python train.py --n_layer=9 --d_model=512 --n_head=8 --n_kv_head=8 --head_dim=64 --d_mlp=1344 --vocab_size=16384 --activation="swiglu" --norm="rmsnorm" --norm_place="pre" --norm_eps=1e-05 --positions="rope" --rope_base=10000.0 --rope_fraction=1.0 --qk_norm=false --attn_scale=0.125 --bias="none" --tie_embeddings=false --parallel_block=false --init="orth" --init_std_qkv=0.0331 --init_std_o=0.0331 --init_std_up=0.0331 --init_std_down=0.0204 --optimizer="muon_variant" --lr=0.00833 --lr_mult_o=3.0 --lr_mult_up=1.29 --beta1=0.93 --lr_head=0.00804 --grad_clip=1.0 --warmup_steps=200 --schedule="wsd" --decay_fraction=0.936 --decay_shape="linear" --final_lr_fraction=0.1 --batch_tokens=131072 --seq_len=1024 --doc_mask=false --train_tokens=1246000000 --steps=9507 --dataset="wikipedia_en"
MLP neurons of a small language model. Each row is named by its layer, matrix (gate and up: input weights) and neuron, and shows model dimensions 0-127. Each number is 500 + 40 x the weight over its row's rms, rounded and kept within 0 to 999. Numbers have three digits each. A neuron's up and down rows have the sign that makes its largest values positive.
Before each neuron's rows, "fires in" lists the words (lower case) most often at its 100 highest values on Wikipedia text that the model never trained on.

fires in: "of", "with", "against", "to", "death"
L2.gate455:520528478540443524536504480527515451538508472543408559485468520506574524500552489503515464518517504575500420502453461454577447537459512515433504469551519516548520396474531440491502481511463552415542504504462582524580480510525498474524465490485586412530477489563529510497477526504518478443531475462498380511579463481494514481524491486503510507516456482450512440524507505473487491465536
L2.up455:553500528479523426521541531477529549494527506494459551440462470443507529517505477513440493499482548515460426436433528511595525504481485551479541500550392567468532494459534535495449463460461504447500499527433447510544530532465517505491480505512548508529529503431566510509544548501488524536556536502512458514514443485527569498473522571477542485509448478503459416483554525520499447479527

fires in: "for", "of", "elected", "him", "to", "it"
L3.gate876:506504465500469462478460496519524477468493515443527488482475555557521525450522498474495477484456465541482550512582536453479509542476544575465536518492497513439433498447438516574536591519467518528478517515515537477487463539475484423451515536540490555542408495522591494445521497530505493593410496525405486541503553474496493507475469594517457486445573532494565457481484401459564496527504
L3.up876:500510463530485488538509467515476489373493466507431515440464489538490441481488538474543538479557469508530539528466519465552459515496455487478534522503506443382474541529487532537512611528469550502551507513530440497513562465480491444462493577498506456504417515554477543516492534423496521482523504544575495574474530588560476517496515485431522537463517501503433466502482552504534495567487

fires in: "in", "for", "to", "of"
L3.gate1051:476510509501505428466551487557450464560490532475458477448440511500470485535449450516458468513481534491567514455441441443495504524439535503463433505470508510530508538562574513538453484588442504435447454522531545501514510474528537497482507488508482477505446393500481554504584561474517510476486473461549475520509488454508549551477545449466529388449518528501512468486508468444519528413435
L3.up1051:451523488492495520505501500506504518508491494510505459526527419439550452511516434499474498521476600536519486443472452382419481511450523482482483576441552514522549465588524501517445483471465549542560467520515542481446534529458510503546491515511512504542462480475442466432512497481490509477527505476493531533482504483452497471512466482474577541495469484530463512504453493483486479438472

fires in: "with", "2", "without", "by", "25"
L2.gate1255:519515460497454532483444546554490495422533502526518497565472471428489489523503418545513521528496476501525533474507505409458471465416506554527542515516504518557517449416536484525544416429550514497485471549461436502503473448479430503502529476481479471543488529470486470518517474521466502500469459517523481477529413469476542400445494474558485456554489494437518481507549510513546464508543
L2.up1255:548434502584480470538418539566414537511567525371507443511551474475499555476492435523477510551496519454517486483528453463513569454450490511549543513512601468460516486449506475518461511510569536488503490507425502441504484532493404567505556487485493460572464459536537472442519492488486495479495431524537463468504538520474565513502527542523565514533521510556489481562515565514486517565451

fires in: "of", "in", "on", "about", "for", "to"
L3.gate982:538502524573527513570545469502471500516498515518532542478474548507436499509504494496418488553517548497442508526508417496513513483466559527525473474479472525469569607543478496477495503503506519492569525523471587556472480498526512490602511523525491557431510496439499481500479510479484576495449517484558549557469548515505490522540483499403510513448542505440507570516455454510509536360522
L3.up982:530486515594517490550535512492514559500519541440494466500481491536465501441418407592428464442530578509469485521489434475553495497466542502479438458457534469492417485568492473491458518489526498475512535550484532520496485477530510532516441537498494482537545547476480530494457399520504505513480490518523506469481518509508472543525491508466499464540533526529548422518453453478449464445418

fires in: "of", "for", "between", "in", "to", "by"
L3.gate486:524470560553553453464462484514434546517540469498605547509494525470473546529513387467520498509502500492544517551479442507578492484396546477446490512467538568504454501573503427506542568530524531441557499488508533453547481516547538502448486587520539472500433455450540477465481536475558500499505536488511531457447515436484455597541534541517529491462485556432507506522485447422494461425437
L3.up486:513479524523574514501474527500520479565486503498531526496488519475516457420513481446429495533518580518581523544431413488437474503504493525493425506573543450536474471570491523484550546462485542468489512497442433522493521453495526490554521510534424469477460534448472511492538469531525514599464475478470482478531497497434444548531485580450565500459461511491510472474531483445569425502470

fires in: "before", "prior", "to", "of", "following"
L3.gate630:581471430566537500458507473445528397518494501476456552537433602491459556470417472527481421467503511465557536491439552489513511500501449501507566442480493433543522503480522443542457591470484504469478487531499533535503486488451545502594511577544530520503506480523492514451443478469572551486469506473554487519554497471439473480450426522474533458510429528478471461504426543447479465445524
L3.up630:506471515539521502476441624427534550463480444475465509593528533552521465507509459511546486511546517445491589546530485508463467487469497479484526465515505373487533474484549507508510586484509549487481513475482540497462514499482508521499485564451496492544471532528535455495435477498506465588504556490576531520433463505432532494490507466491521520582452438505499510438527489467520520473474

fires in: "of", "for", "in", "de", "and"
L3.gate786:506540463558479502558533490487497537493492529563455459562513606498481473490559506488472495634447509507481517532452509451553517486415467471489459434473544497432531565469480499492564536525477587493531504503530535524562443524484470512484529526443547542515493506479500504499522473517514481594482493443535455469508523502511446536514531501386527426437534549530570492519492459440583489500494
L3.up786:469484552572483562533534452576479514497448554535508413522486517548512515496480488460546466611463566497517525474464451546477480461459562424520491504399452490482471474583434570508570481500493621484521524472458480530513487557562463501541498501486500545547552493468508544463522510568494449524519545482501509486468476488483496514502495536480512458524569501503484533467489488480489469453509

fires in: "to", "for", "with", "without", "of", "from"
L2.gate880:515530543490511455453404572473480502493426520554469495465514517521505514478479472494536396480484510431517524540520516445478491492515434506444517530545474568468590520467425434522556527499554518533470547459480496482536476439519413450500541518549547515492490530512500416479466473520515478506488496509454472495507435480482420473581473474548479515459489524487542517573505548511533538482537
L2.up880:464471459501463434505460507539462499550510476526501533518539446530558526496451490492481477483475513515556455467480496502535429482425499463550498491475542472516597515544530492470459532500470483368567479621477492494540535527502495493536463498516526600431490484428475396457447550461442531513591539512553487567526487514505541531528586454489467522485481445532458488477490471492442483514547

fires in: "of", "on", "around"
L2.gate296:503508525503533481540502533510466499495464528512562482498546501536461460459484455559509500555508479479465564501493481474550586556550459494440503527495482465518431504533458542464487548456409518486556477492515548479549529515502499584493529490527469463476502484501506461503492532509496482470475504482525509559458510396456527499556497471504475468518504487448491540452515536538550463440542
L2.up296:457519535486542537499448546535485540528496539468468451493486496564513498479501485504461545482418409524443522456573477498505498453445413546460511507432473532481585563477498509473524522564389629476520451513522505496495412518456512521509485516552462488473523528484484478471495460467519507492537529515543570528441517448507504529472530454495517441522491549518530493536557512470469496538478